Weights of a small GPT-style language model, trained from scratch on English Wikipedia.
Training: a variant of Adam for these matrices, 170M tokens, 5192 steps.
MLP neurons of a small language model. Each row is named by its layer, matrix (up: input weights; down: output weights) and neuron, and shows model dimensions 112-207. Each number is 50 + 12 x the weight over its row's rms, rounded and kept within 0 to 99.
After each neuron's rows, "fires after" lists the tokens most often just before its 100 highest values on Wikipedia text that the model never trained on.

L7.up171:58 63 45 41 69 76 52 40 44 64 49 48 65 29 45 42 46 58 72 49 63 44 60 36 55 39 48 35 59 63 56 45 74 34 58 67 59 27 38 56 49 49 43 43 43 49 47 48 44 54 40 35 39 51 58 55 41 55 62 65 68 29 52 60 41 38 65 54 56 58 57 62 61 38 44 53 65 45 69 54 66 76 65 47 45 53 31 60 34 72 48 42 48 43 52 52
L7.down171:53 53 53 65 40 51 40 66 43 53 59 44 37 61 56 60 67 56 45 11 59 67 37 47 51 53 39 47 59 30 66 64 41 62 47 43 31 51 46 52 42 36 37 41 56 53 60 56 58 30 42 46 17 47 65 62 52 44 57 56 43 54 37 54 47 32 40 26 65 49 48 47 65 69 52 48 49 52 56 54 48 28 49 44 60 36 68 58 42 67 49 60 53 58 59 60
fires after: " |", "|", "\n\n", " ", ")\n\n"

L4.up159:43 45 45 45 52 57 46 68 59 39 57 57 49 29 53 40 65 44 51 42 59 52 67 53 46 61 60 46 57 55 58 36 64 43 57 59 65 49 47 54 40 81 50 65 52 49 36 65 52 65 68 60 54 41 60 57 60 44 67 68 74 43 53 68 28 29 60 69 45 42 52 57 39 45 41 62 44 24 75 59 60 46 54 61 41 71 38 68 39 51 36 62 55 29 58 69
L4.down159:43 59 47 37 44 51 46 52 66 35 37 59 44 47 39 52 55 62 58 52 43 35 25 26 44 63 47 47 54 50 73 58 67 42 42 57 56 58 64 38 40 44 51 38 44 28 58 46 39 66 57 63 46 48 59 44 22 34 48 58 41 48 61 71 53 49 22 57 40 57 42 58 66 64 44 75 56 71 56 41 53 56 67 41 53 35 53 45 51 58 59 59 70 57 73 38
fires after: ",", " and", " New", " to", " in"

L4.up533:42 55 48 45 76 55 47 44 56 32 65 58 50 40 54 51 46 53 60 33 64 61 60 61 50 41 37 29 47 66 58 49 62 53 64 52 52 51 38 52 53 90 46 62 60 56 52 63 37 31 60 24 43 42 67 56 46 53 31 46 52 52 69 78 65 50 49 46 52 75 28 53 48 38 52 49 40 61 59 81 67 47 54 31 41 38 45 58 46 67 44 35 45 53 41 43
L4.down533:41 45 55 66 56 31 61 31 49 32 47 64 51 66 56 53 51 50 62 43 49 31 42 23 28 62 71 47 81 49 58 68 31 62 27 45 48 30 58 39 36 52 58 45 34 40 51 37 54 42 51 64 49 53 46 43 62 59 58 46 64 18 80 46 36 49 57 43 45 43 49 50 26 56 56 34 67 51 59 42 67 49 58 50 39 65 77 40 41 46 55 49 63 44 75 57
fires after: " |", ":", " ISBN", " was", " /", "978"

L7.up682:39 65 43 43 52 66 71 48 52 54 57 44 51 50 47 51 51 60 77 33 59 62 52 38 55 46 45 39 59 68 59 37 61 48 58 54 31 47 34 53 61 58 21 60 64 37 39 53 40 45 59 48 40 52 60 58 73 56 51 56 35 32 24 55 60 55 56 60 76 62 44 40 46 57 37 48 29 33 53 44 65 74 49 47 38 43 47 75 14 66 40 53 38 27 43 41
L7.down682:59 30 35 48 38 34 37 51 49 49 47 39 50 54 15 60 48 49 61 37 54 60 37 64 37 48 52 51 50 63 32 52 54 42 53 55 54 61 49 60 44 64 52 42 36 42 35 39 54 51 40 68 31 33 44 57 55 52 63 55 31 41 49 51 43 66 49 39 40 59 57 47 55 46 42 49 61 56 62 43 31 54 55 67 47 45 45 21 60 64 62 43 66 74 46 58
fires after: " a", " is", " \"", " un", " and", " to"

L7.up811:59 60 52 60 72 45 58 35 76 49 38 37 56 37 40 55 51 39 51 45 51 41 41 67 25 56 53 39 38 57 61 45 36 54 40 51 67 66 64 66 26 58 63 46 31 56 17 57 47 27 50 60 56 47 68 47 45 44 55 26 47 41 62 47 47 40 59 52 48 39 37 56 41 47 31 54 63 51 64 48 55 51 59 37 42 31 39 51 38 39 61 47 43 68 30 42
L7.down811:65 50 55 46 21 52 39 46 52 55 58 61 53 41 40 51 48 47 57 59 53 59 36 42 35 54 49 73 54 27 45 66 42 48 37 36 69 71 74 47 35 58 68 53 46 51 49 52 66 47 58 50 42 64 56 43 48 22 62 40 52 53 52 47 36 58 47 61 35 50 38 52 43 49 45 42 36 28 69 29 35 36 52 63 81 45 59 52 47 72 51 66 39 57 37 57
fires after: " ", " (", "1", "2", ")"

L4.up896:55 57 58 42 58 76 55 37 35 51 68 49 70 57 43 37 61 40 65 49 24 46 70 50 56 48 61 50 52 72 59 50 71 26 45 46 50 30 71 41 60 65 50 35 60 56 49 32 36 49 60 29 47 54 57 70 70 50 58 34 40 25 63 44 45 48 39 45 44 44 12 40 62 52 46 48 48 39 64 48 71 59 55 54 67 42 56 65 42 57 43 44 38 47 43 61
L4.down896:23 54 28 54 41 56 59 62 42 60 45 76 32 58 39 53 53 41 52 52 35 35 54 36 42 61 51 49 59 51 62 37 44 61 50 46 30 53 59 32 36 39 57 74 52 38 46 50 42 59 68 83 44 40 62 20 43 48 40 46 25 46 39 59 59 57 44 32 66 52 29 77 40 53 43 54 56 53 45 27 42 37 52 60 27 57 50 41 55 26 54 55 54 50 47 38
fires after: " |", "-", ",", ":", "|", "."

L4.up497:29 68 46 43 48 70 66 43 47 47 43 44 48 57 51 45 30 49 66 53 62 59 54 34 46 55 41 31 49 64 31 48 30 34 53 57 38 37 47 43 72 44 67 34 62 49 47 52 43 50 38 52 56 53 57 59 46 45 28 41 50 50 67 53 50 51 47 38 50 51 19 50 64 39 72 59 36 62 54 50 49 49 49 49 63 22 64 52 32 47 74 47 22 53 42 40
L4.down497:51 38 64 40 15 24 44 52 33 48 35 46 33 70 53 47 53 64 63 46 53 43 32 70 57 50 55 63 61 45 52 47 63 30 47 29 47 40 43 58 55 47 69 28 68 37 63 41 68 58 59 24 40 48 55 36 33 44 58 36 47 38 56 89 51 24 57 37 45 71 58 51 63 42 42 37 38 49 45 34 35 44 58 36 47 52 41 48 66 55 46 65 69 84 33 32
fires after: " was", " is", " were", " Labour", " also", " a"

L4.up759:42 41 63 45 67 45 48 51 38 43 53 62 68 48 44 30 48 51 47 48 41 37 57 76 48 50 68 52 47 47 64 52 46 28 63 46 46 33 39 30 30 44 51 67 31 42 41 49 61 38 40 40 50 58 46 63 54 59 44 61 44 55 63 27 47 56 66 55 59 36 57 32 44 32 55 51 47 39 55 53 59 56 67 54 39 59 47 46 47 44 53 46 68 54 45 57
L4.down759:33 70 50 51 51 58 50 56 40 43 62 44 51 51 49 28 64 55 61 64 38 60 22 55 44 71 55 32 38 67 34 58 69 65 44 69 56 54 59 60 48 60 72 54 57 33 69 51 57 29 40 70 44 45 70 61 50 48 56 30 57 39 47 77 73 48 56 49 37 64 41 37 56 78 35 55 57 60 57 16 57 66 47 48 55 44 61 68 62 66 43 47 44 55 57 54
fires after: ".", "9", ",", "6", "0"

L7.up904:44 54 57 53 68 48 59 57 30 38 39 40 53 40 48 51 50 35 52 42 44 42 66 51 54 46 40 45 68 58 52 42 46 60 49 38 60 50 64 54 43 86 51 56 74 50 38 43 59 45 45 55 46 54 61 51 36 57 23 29 64 37 54 65 56 57 56 53 45 47 38 53 33 40 42 39 45 59 41 45 69 48 44 57 63 47 40 45 52 59 49 58 36 34 41 54
L7.down904:58 33 55 39 50 44 46 53 56 48 41 35 49 50 63 51 44 40 47 49 59 63 43 57 72 65 82 49 55 40 41 47 71 40 44 53 48 52 49 48 61 25 19 58 54 63 58 36 19 44 46 39 61 61 49 47 45 44 61 57 38 65 31 47 42 78 58 66 66 34 57 32 64 42 54 51 40 50 24 50 49 36 61 40 48 50 64 50 67 42 60 55 36 40 73 58
fires after: " |", " ", " L", " W", ";"

L7.up486:36 34 39 32 53 80 66 52 42 49 50 50 64 28 45 47 70 48 41 39 47 47 64 33 55 41 51 47 64 63 51 42 52 27 65 47 45 21 50 39 25 76 69 54 38 54 54 56 70 54 46 54 51 34 58 54 55 75 35 56 38 27 43 58 58 42 47 56 41 29 70 52 47 71 40 44 51 68 49 46 48 61 58 68 67 53 48 60 40 56 64 38 58 45 38 60
L7.down486:64 49 41 56 42 57 41 41 46 63 49 55 33 55 43 52 47 42 52 80 70 43 30 23 51 43 55 50 63 46 54 64 46 58 48 52 43 36 59 57 58 56 42 56 63 40 62 47 41 41 41 57 29 66 51 43 58 49 77 46 44 55 50 60 23 45 45 31 45 55 57 46 40 59 46 52 43 45 42 31 61 35 62 52 30 54 45 42 38 61 55 48 47 47 68 30
fires after: " |", "|", " the", " –"

L7.up489:43 78 50 64 65 33 64 55 49 42 62 78 38 51 43 73 44 53 65 50 66 37 59 38 66 60 41 32 53 47 40 48 24 48 36 39 61 70 35 54 60 63 50 69 42 46 30 45 33 55 50 65 43 51 50 43 58 32 55 21 57 67 53 50 44 46 56 45 56 70 20 43 37 60 48 40 57 53 53 63 62 41 48 28 39 43 46 28 32 30 52 59 46 54 36 38
L7.down489:64 52 52 49 48 58 39 57 42 61 63 47 49 55 47 38 46 39 38 54 71 73 37 59 49 54 35 59 68 42 56 96 55 52 55 46 44 48 70 54 43 45 53 53 55 75 70 42 73 49 56 56 36 66 54 54 65 56 59 50 37 55 48 35 48 62 38 36 68 70 66 52 58 48 60 61 54 42 54 47 32 36 53 55 41 67 71 43 53 67 42 50 47 46 71 52
fires after: " |", " —", " "

L7.up630:32 64 61 43 68 59 57 29 44 47 37 50 45 42 41 41 33 44 75 58 46 52 51 59 57 37 31 35 39 47 53 37 43 28 52 49 33 57 42 75 60 31 69 66 48 62 33 66 52 56 55 41 51 47 75 38 51 70 58 48 52 22 46 55 47 23 49 49 64 47 46 45 51 40 59 64 47 57 62 52 58 49 47 40 53 37 52 43 21 54 57 50 28 31 38 33
L7.down630:76 65 48 48 57 47 52 55 50 56 38 48 46 51 44 58 61 62 45 48 53 30 42 39 59 45 38 78 38 54 49 56 48 60 48 36 38 29 50 46 57 59 75 61 68 55 73 25 43 56 45 62 45 53 39 45 68 41 65 55 46 52 47 57 55 52 63 33 53 49 52 42 23 70 49 54 52 40 51 51 52 56 50 38 45 32 52 42 53 43 45 21 72 54 44 40
fires after: " a", " an", " is", " A"

L4.up427:49 37 71 49 51 50 54 86 43 68 77 59 49 32 56 72 33 34 68 64 54 60 59 53 62 43 51 30 66 48 48 51 75 77 49 44 40 34 43 47 62 61 47 69 58 49 24 67 43 51 65 67 31 47 35 51 75 69 52 41 31 47 47 66 54 74 51 56 53 52 48 31 35 48 51 62 36 41 65 74 39 42 43 48 48 41 59 67 44 31 50 64 44 25 64 57
L4.down427:50 26 46 57 35 35 40 50 41 46 55 64 53 33 40 62 44 56 59 31 58 58 40 53 31 37 54 54 44 68 43 60 45 62 18 34 46 57 51 45 43 44 60 34 25 31 50 58 34 61 53 60 25 37 32 66 73 55 55 44 37 55 44 55 55 53 39 58 50 56 52 13 48 53 78 45 44 41 38 55 33 25 51 74 58 61 60 58 57 60 45 46 61 49 50 66
fires after: " as", ",", " the", " and", " was", " a"

L2.up429:51 35 53 62 45 64 43 53 63 57 68 46 39 50 42 47 73 42 61 63 36 66 45 51 39 62 44 55 67 68 68 51 49 61 61 61 55 62 64 61 50 57 52 61 35 45 43 43 55 33 50 52 69 61 47 55 52 48 41 53 54 50 68 48 57 41 66 35 65 37 33 78 54 36 51 45 63 43 62 61 58 30 48 63 70 56 43 79 55 55 44 50 54 50 50 61
L2.down429:59 51 60 54 52 44 55 44 37 60 22 64 39 39 55 47 27 45 41 51 64 40 41 55 38 40 45 49 53 49 44 44 53 55 47 48 40 30 84 53 44 57 41 50 39 55 47 69 48 67 52 68 58 42 42 53 28 44 33 40 67 22 44 47 46 52 45 35 35 47 28 45 68 33 43 61 70 56 28 39 45 47 45 41 45 63 60 29 48 35 56 51 54 32 43 62
fires after: " ", ".", "201", "\n"

L4.up875:63 56 57 35 52 62 57 56 34 45 59 32 51 29 55 52 67 51 50 64 43 10 59 54 29 48 57 53 37 66 42 40 43 60 42 42 66 47 44 37 40 54 57 51 50 65 40 42 67 36 49 60 41 45 67 54 50 58 74 37 59 33 47 58 37 45 72 51 60 55 54 44 55 45 51 55 66 46 47 54 44 68 53 69 48 60 43 38 36 45 55 54 52 51 34 62
L4.down875:51 43 38 37 47 58 61 53 47 48 52 34 55 55 57 38 37 54 55 80 67 49 50 52 75 59 49 54 42 51 60 26 49 56 55 54 35 46 65 61 49 48 54 43 68 59 59 35 61 58 29 44 47 52 26 57 53 39 39 43 53 40 33 35 58 55 51 38 56 59 83 60 41 45 28 20 39 36 44 58 52 27 53 47 63 51 69 70 42 56 55 53 46 30 48 45
fires after: " the", ".", " In", " During", " "

L4.up1004:69 48 45 26 48 88 71 49 67 62 52 45 68 50 26 40 69 56 60 34 42 32 56 46 63 52 67 37 49 55 54 40 51 55 40 57 71 71 56 66 26 39 55 56 45 48 13 53 42 40 40 32 57 61 53 61 51 35 48 45 57 58 65 24 45 47 75 48 57 65 51 42 53 48 39 51 61 43 64 49 56 55 52 59 43 54 59 61 38 48 45 40 43 59 46 61
L4.down1004:39 72 48 42 40 48 43 37 50 38 27 41 47 73 57 60 61 43 56 47 44 70 47 63 50 38 46 47 51 60 64 64 80 63 42 48 37 47 45 68 32 50 48 52 51 55 42 49 76 49 61 55 56 46 47 55 42 56 69 51 60 43 48 48 66 65 52 49 62 54 55 44 50 59 45 43 43 53 43 31 65 52 25 38 32 43 50 35 43 51 40 32 57 50 82 45
fires after: "."

L4.up615:42 45 53 43 63 62 64 43 45 53 74 31 45 43 65 49 53 66 36 44 67 63 59 63 60 54 53 50 36 43 56 55 56 67 54 50 51 48 56 53 41 53 38 37 48 47 44 52 54 47 45 35 65 45 67 45 51 23 36 38 60 42 49 38 69 46 58 51 51 85 56 53 31 66 32 52 50 42 50 66 65 78 36 43 70 38 35 58 42 55 59 57 42 46 09 36
L4.down615:44 55 40 37 51 51 61 46 53 19 42 21 43 70 56 58 69 56 35 45 59 48 31 62 48 32 44 49 24 45 59 32 49 43 52 53 76 53 57 68 39 64 39 26 39 58 45 46 32 47 48 41 60 30 62 67 45 42 52 43 43 39 25 53 31 36 71 56 55 46 56 25 80 66 59 56 50 68 51 36 49 45 40 45 46 57 47 60 45 58 72 47 28 52 54 51
fires after: ".", "\n", ":", ")\n", "-"

L4.up145:29 46 57 51 51 75 52 52 25 48 42 23 43 53 48 52 63 48 52 37 46 40 46 45 46 61 78 44 61 48 60 41 62 59 39 39 57 47 30 53 59 26 60 67 29 69 52 53 40 49 42 73 45 40 60 45 44 46 69 35 68 40 47 49 51 42 43 61 57 35 59 51 52 51 46 57 61 51 40 53 37 48 44 67 41 28 45 46 36 49 59 71 40 24 57 69
L4.down145:44 36 39 52 51 38 44 41 82 65 61 52 50 42 55 52 38 64 56 79 58 46 43 50 62 63 55 36 38 39 56 46 51 49 68 57 27 65 30 57 43 72 45 50 57 36 47 40 63 38 49 19 62 71 62 57 37 74 53 37 41 59 58 41 50 88 65 36 58 60 35 43 47 38 43 58 56 61 47 37 51 74 58 36 55 47 40 55 68 61 51 57 46 67 34 45
fires after: " at", " on", " the", " ", " (", " in"

L4.up539:28 51 56 32 65 59 68 46 69 49 56 50 48 43 66 62 38 42 71 48 47 63 70 28 64 53 59 16 39 61 42 56 51 55 71 43 59 59 50 59 52 47 53 33 62 70 15 58 45 53 65 45 69 68 49 59 62 46 32 38 68 66 37 42 30 53 61 53 60 59 37 54 43 44 36 56 31 48 48 54 75 67 42 41 55 42 55 67 47 59 35 38 40 40 57 38
L4.down539:74 42 66 58 37 55 48 60 57 52 56 38 46 51 46 45 68 46 43 58 51 43 30 73 21 50 29 66 69 59 33 58 46 41 26 66 69 53 48 33 37 75 56 44 44 46 57 59 59 41 54 69 28 45 48 46 44 39 49 53 65 23 59 50 32 49 52 46 50 58 59 61 46 55 45 48 69 51 47 48 55 43 26 40 65 47 40 28 61 53 63 73 46 70 58 49
fires after: " was", " is", " were", " been", " an", " a"

L4.up731:52 56 57 19 49 68 54 49 45 52 26 35 56 44 57 56 52 49 75 42 46 41 47 45 23 51 63 50 55 44 35 43 52 53 26 51 74 53 28 43 40 37 41 42 34 71 32 50 28 28 48 64 51 57 73 47 36 58 60 33 49 41 50 60 55 55 64 51 51 50 59 43 61 28 45 32 58 57 41 66 53 55 52 53 30 25 60 41 42 65 65 59 38 32 47 54
L4.down731:52 49 32 56 53 83 61 34 57 59 70 47 49 40 48 29 17 47 36 63 54 71 56 58 78 42 45 65 43 64 49 49 21 40 82 45 40 55 50 67 35 42 43 37 61 58 44 43 55 63 31 29 49 43 42 45 32 32 56 55 48 51 43 48 54 34 58 54 66 70 38 59 68 40 60 47 48 39 48 56 66 47 47 46 61 56 55 50 48 66 64 43 23 29 40 36
fires after: " ", " |", " at", "12", " died"

L4.up911:58 45 44 45 44 52 60 57 48 58 57 25 49 13 63 58 82 52 63 57 57 40 48 40 47 66 50 49 66 49 66 47 74 55 55 73 64 42 71 40 39 51 59 66 56 53 46 48 48 43 77 64 42 55 46 47 63 46 67 38 70 42 52 45 33 42 56 50 44 37 54 57 28 46 13 46 60 34 54 53 48 52 46 44 19 48 33 55 44 35 39 62 56 59 60 54
L4.down911:28 42 57 61 62 47 40 57 50 35 53 46 49 48 32 51 66 33 44 56 47 38 33 39 25 44 43 42 64 63 57 59 63 45 52 39 41 61 64 40 54 46 56 23 32 53 55 80 39 59 48 67 44 54 32 63 37 56 36 51 61 37 80 33 48 50 23 34 44 61 34 42 77 06 59 62 63 61 34 60 32 57 52 32 48 44 49 38 48 48 62 23 54 61 83 47
fires after: ",", " in", " the"

L7.up569:56 64 19 34 56 50 31 50 70 44 65 41 51 26 39 60 61 51 65 45 23 54 37 55 37 59 63 47 57 47 67 51 56 70 55 47 62 74 39 42 50 35 67 64 31 66 43 47 47 36 62 63 50 49 46 48 64 46 51 42 50 44 62 37 49 59 67 68 43 49 30 52 48 37 44 31 52 54 52 55 44 48 60 78 40 49 52 38 65 55 45 44 49 36 52 60
L7.down569:43 53 71 34 61 53 67 37 62 29 65 58 48 54 33 40 47 48 53 51 69 54 54 36 68 59 47 41 57 47 35 53 62 38 61 47 42 39 46 76 61 55 25 60 44 51 49 28 49 52 36 34 47 60 74 58 47 60 53 59 62 31 59 47 38 43 59 27 58 74 52 61 47 59 50 63 71 65 52 45 56 53 42 45 46 65 42 67 44 66 58 47 53 56 44 46
fires after: " ", " ("

L2.up305:56 61 36 48 38 57 42 80 52 52 70 84 41 52 42 72 54 57 42 55 54 46 60 28 33 68 27 44 69 55 35 55 53 40 71 65 53 51 28 35 47 75 56 57 45 46 59 85 43 52 64 64 24 44 35 65 61 46 44 54 43 46 72 51 28 40 46 51 49 47 42 45 50 50 58 52 36 45 50 56 38 28 68 60 62 36 46 43 60 40 36 51 40 43 51 47
L2.down305:38 45 51 53 30 48 65 54 43 47 50 36 45 52 50 41 43 32 37 32 74 56 52 56 65 50 60 27 52 54 58 61 46 53 51 42 49 51 75 54 36 44 47 68 42 51 71 41 50 72 43 53 29 59 52 36 50 43 47 39 39 44 46 42 46 69 35 59 58 41 47 51 35 58 53 26 73 45 43 50 39 55 49 39 52 44 62 51 71 51 71 54 39 69 60 25
fires after: " in", " the", " New", " of", " United", " to"

L7.up336:45 54 69 27 60 42 79 45 53 58 44 53 57 33 51 52 43 57 59 41 62 33 47 45 59 46 40 33 46 51 50 54 35 36 51 35 76 57 51 53 50 74 48 71 38 56 55 31 50 51 58 58 54 51 52 54 37 29 37 51 36 42 34 63 44 43 60 79 42 54 55 50 42 43 33 34 44 53 68 48 49 64 59 61 42 66 54 45 52 56 65 58 22 48 40 55
L7.down336:45 60 45 48 44 66 45 34 50 59 62 58 41 58 58 48 59 24 43 65 84 58 49 28 74 40 53 20 31 52 55 77 61 41 40 55 33 48 37 44 67 48 51 45 60 38 54 53 55 38 35 36 52 68 48 61 48 30 42 53 64 83 63 45 50 57 44 14 47 64 27 39 46 22 53 46 35 18 59 45 55 59 35 48 44 50 54 64 51 41 57 39 54 46 50 45
fires after: ";", " |", " and", ".", ","

L4.up563:56 43 55 47 59 53 69 38 46 60 55 60 68 40 52 61 57 65 55 74 45 34 60 66 56 60 27 41 46 38 35 50 45 58 68 50 46 37 68 43 53 63 37 50 63 55 40 53 53 43 62 33 51 62 47 57 45 39 53 50 46 48 59 44 47 58 57 59 35 63 60 37 48 19 31 50 53 39 69 45 76 54 56 49 38 77 37 82 58 49 58 42 51 49 31 55
L4.down563:51 40 64 27 45 44 53 36 53 48 50 36 69 45 47 55 36 57 39 40 31 58 39 38 37 46 36 37 28 60 60 52 53 34 41 61 59 52 24 51 43 60 36 49 65 41 43 42 34 52 58 47 34 57 65 65 55 76 53 53 37 62 55 62 59 66 45 39 51 46 56 57 69 52 33 40 54 62 46 42 55 43 64 73 58 49 61 75 50 57 58 58 41 32 70 37
fires after: " |", ",", ".", " Abd"

L4.up329:27 80 68 33 58 56 52 50 59 38 45 39 33 47 61 51 51 35 82 53 67 75 58 31 49 42 53 25 47 33 50 47 36 43 38 50 51 59 28 48 70 40 52 56 52 51 15 63 39 40 62 61 65 51 35 59 57 51 44 32 63 67 41 61 66 52 44 53 68 39 35 61 51 64 59 29 46 52 58 54 44 47 43 45 53 34 56 71 55 62 37 54 53 40 53 59
L4.down329:63 51 67 34 46 39 56 40 54 52 51 39 59 62 30 59 70 58 44 49 43 49 33 70 33 44 41 59 60 74 46 53 36 27 60 53 45 50 49 48 31 60 47 51 62 49 54 51 56 48 75 49 19 56 43 50 61 61 47 61 58 30 54 60 51 60 40 52 34 48 78 55 52 50 50 33 54 46 53 34 54 53 54 56 58 64 53 51 62 57 51 57 47 83 33 44
fires after: " a", " was", " is", " ISBN", " be", " an"

L4.up798:31 47 37 60 72 69 46 53 37 40 72 53 65 52 68 41 45 48 52 48 60 54 56 55 55 51 40 47 52 53 65 47 67 49 47 63 54 63 57 52 43 75 56 60 47 57 66 42 55 45 53 45 49 59 53 54 55 44 33 50 58 51 81 57 65 47 43 56 55 75 41 54 52 40 39 53 47 45 54 71 76 48 49 52 48 44 40 58 51 55 29 32 57 58 31 60
L4.down798:61 65 45 55 33 31 49 40 43 62 42 41 22 55 58 40 44 58 59 65 54 51 44 43 60 58 46 54 65 47 41 61 42 63 18 33 31 47 52 52 60 49 48 40 67 55 36 33 56 42 38 56 61 66 47 44 42 44 64 29 55 50 38 56 35 65 58 52 65 64 62 67 48 56 70 40 42 60 78 29 56 48 34 43 38 56 54 71 60 69 62 62 59 42 66 67
fires after: " ", ".", "°", "′", ":"

L4.up358:44 41 48 40 55 77 59 73 42 42 51 30 55 32 72 48 88 55 55 49 76 29 53 61 52 66 59 30 62 49 61 60 65 50 67 71 45 44 57 49 60 61 38 66 41 61 68 50 35 50 52 58 55 41 55 43 47 45 70 55 43 42 51 36 50 47 47 45 56 47 65 51 59 57 24 69 60 59 59 88 35 30 46 70 50 57 53 62 33 50 55 39 43 64 71 51
L4.down358:49 57 59 59 56 42 29 61 57 43 58 62 60 46 32 48 53 49 42 55 42 30 62 64 53 61 63 47 57 72 53 52 46 33 39 45 36 56 44 57 57 46 65 19 33 32 50 70 29 49 39 61 56 34 33 52 52 67 23 49 29 62 63 51 52 57 35 38 56 40 50 39 67 30 70 69 68 62 57 43 28 50 65 47 64 58 71 30 55 59 49 67 52 62 52 46
fires after: ",", " ", " in"

L4.up139:59 65 27 60 59 56 71 51 40 49 49 55 62 63 52 30 31 52 80 48 55 32 45 69 60 71 50 43 40 42 77 53 53 56 63 50 52 56 49 68 38 57 45 63 43 41 36 44 53 61 35 45 65 44 78 41 47 68 33 59 39 32 54 13 48 50 54 38 57 65 75 64 67 37 29 44 61 52 26 64 54 64 45 54 66 57 59 37 20 49 54 46 75 67 60 57
L4.down139:57 38 61 48 48 52 61 51 53 46 46 36 41 63 62 76 66 56 17 37 57 70 62 55 33 53 50 53 37 41 60 57 51 50 73 41 55 63 31 56 71 58 26 37 55 50 26 61 47 60 40 34 42 45 41 68 55 39 55 50 58 36 30 59 59 49 54 57 70 41 57 68 60 61 52 40 44 42 38 41 63 45 23 44 52 67 41 53 48 41 52 29 52 61 46 48
fires after: ".", "\n\n"

L2.up218:25 60 39 45 63 33 38 50 51 55 65 72 47 50 51 66 58 47 63 45 29 46 59 49 70 54 56 50 68 64 53 66 61 47 22 51 44 71 48 48 33 61 50 36 36 34 53 57 32 36 43 57 60 50 41 54 62 51 61 32 51 55 71 43 47 44 53 43 42 61 38 37 32 41 53 32 44 46 51 58 45 52 62 49 42 43 32 41 54 49 27 65 43 56 35 74
L2.down218:59 43 59 46 50 62 59 56 36 67 59 57 56 46 43 35 38 66 63 61 53 50 56 61 61 55 67 29 60 63 54 51 31 49 29 55 59 71 57 68 48 63 52 67 23 42 63 39 60 45 33 50 56 57 55 54 75 44 49 41 63 52 44 61 52 45 48 56 53 54 36 47 71 68 47 24 50 42 56 43 65 48 84 54 53 70 56 62 63 47 37 32 38 62 43 48
fires after: " ", "–"

L7.up660:56 74 49 61 57 43 73 43 63 50 57 49 55 37 46 52 58 30 65 52 26 38 52 63 50 50 56 45 58 74 48 43 33 57 71 44 69 58 40 56 57 54 58 57 59 64 41 46 48 44 59 48 76 40 46 58 53 70 32 64 57 48 54 48 61 59 60 43 68 48 18 48 45 41 53 54 47 56 41 49 63 54 36 61 52 42 49 56 44 48 35 60 55 25 60 44
L7.down660:61 62 44 63 49 58 66 45 67 51 31 56 61 45 55 58 44 46 43 44 59 57 41 65 67 57 62 12 75 40 40 64 65 44 42 48 50 60 64 46 45 50 56 58 49 74 51 57 31 28 43 44 55 58 62 38 38 45 85 38 68 64 50 53 35 40 51 49 51 54 50 41 72 58 60 54 42 63 50 40 44 38 61 53 39 47 48 45 63 50 56 66 19 57 45 35
fires after: " be", " were", " J", " j", " Be", " "

L7.up729:42 60 38 63 63 65 64 46 48 52 44 49 71 44 33 37 57 43 83 57 50 50 57 45 50 54 56 38 37 36 63 62 67 42 35 54 46 59 41 44 33 44 47 34 42 40 79 52 53 50 27 37 61 56 69 41 43 42 64 27 64 45 47 46 76 55 45 39 34 67 54 60 45 28 55 29 43 58 55 76 62 47 38 39 55 43 29 64 39 57 52 31 39 60 45 53
L7.down729:36 41 70 37 42 76 55 56 41 44 45 35 63 50 66 59 47 52 35 49 56 18 51 51 54 55 64 22 61 67 47 49 50 44 50 45 45 31 50 48 52 61 73 63 53 47 28 45 58 47 60 68 51 40 24 52 62 42 54 43 46 48 53 71 49 44 52 72 67 65 57 31 45 67 52 48 63 55 50 54 54 37 53 62 47 49 48 37 47 51 53 76 33 33 50 78
fires after: ".", " ", " (", ")", "′"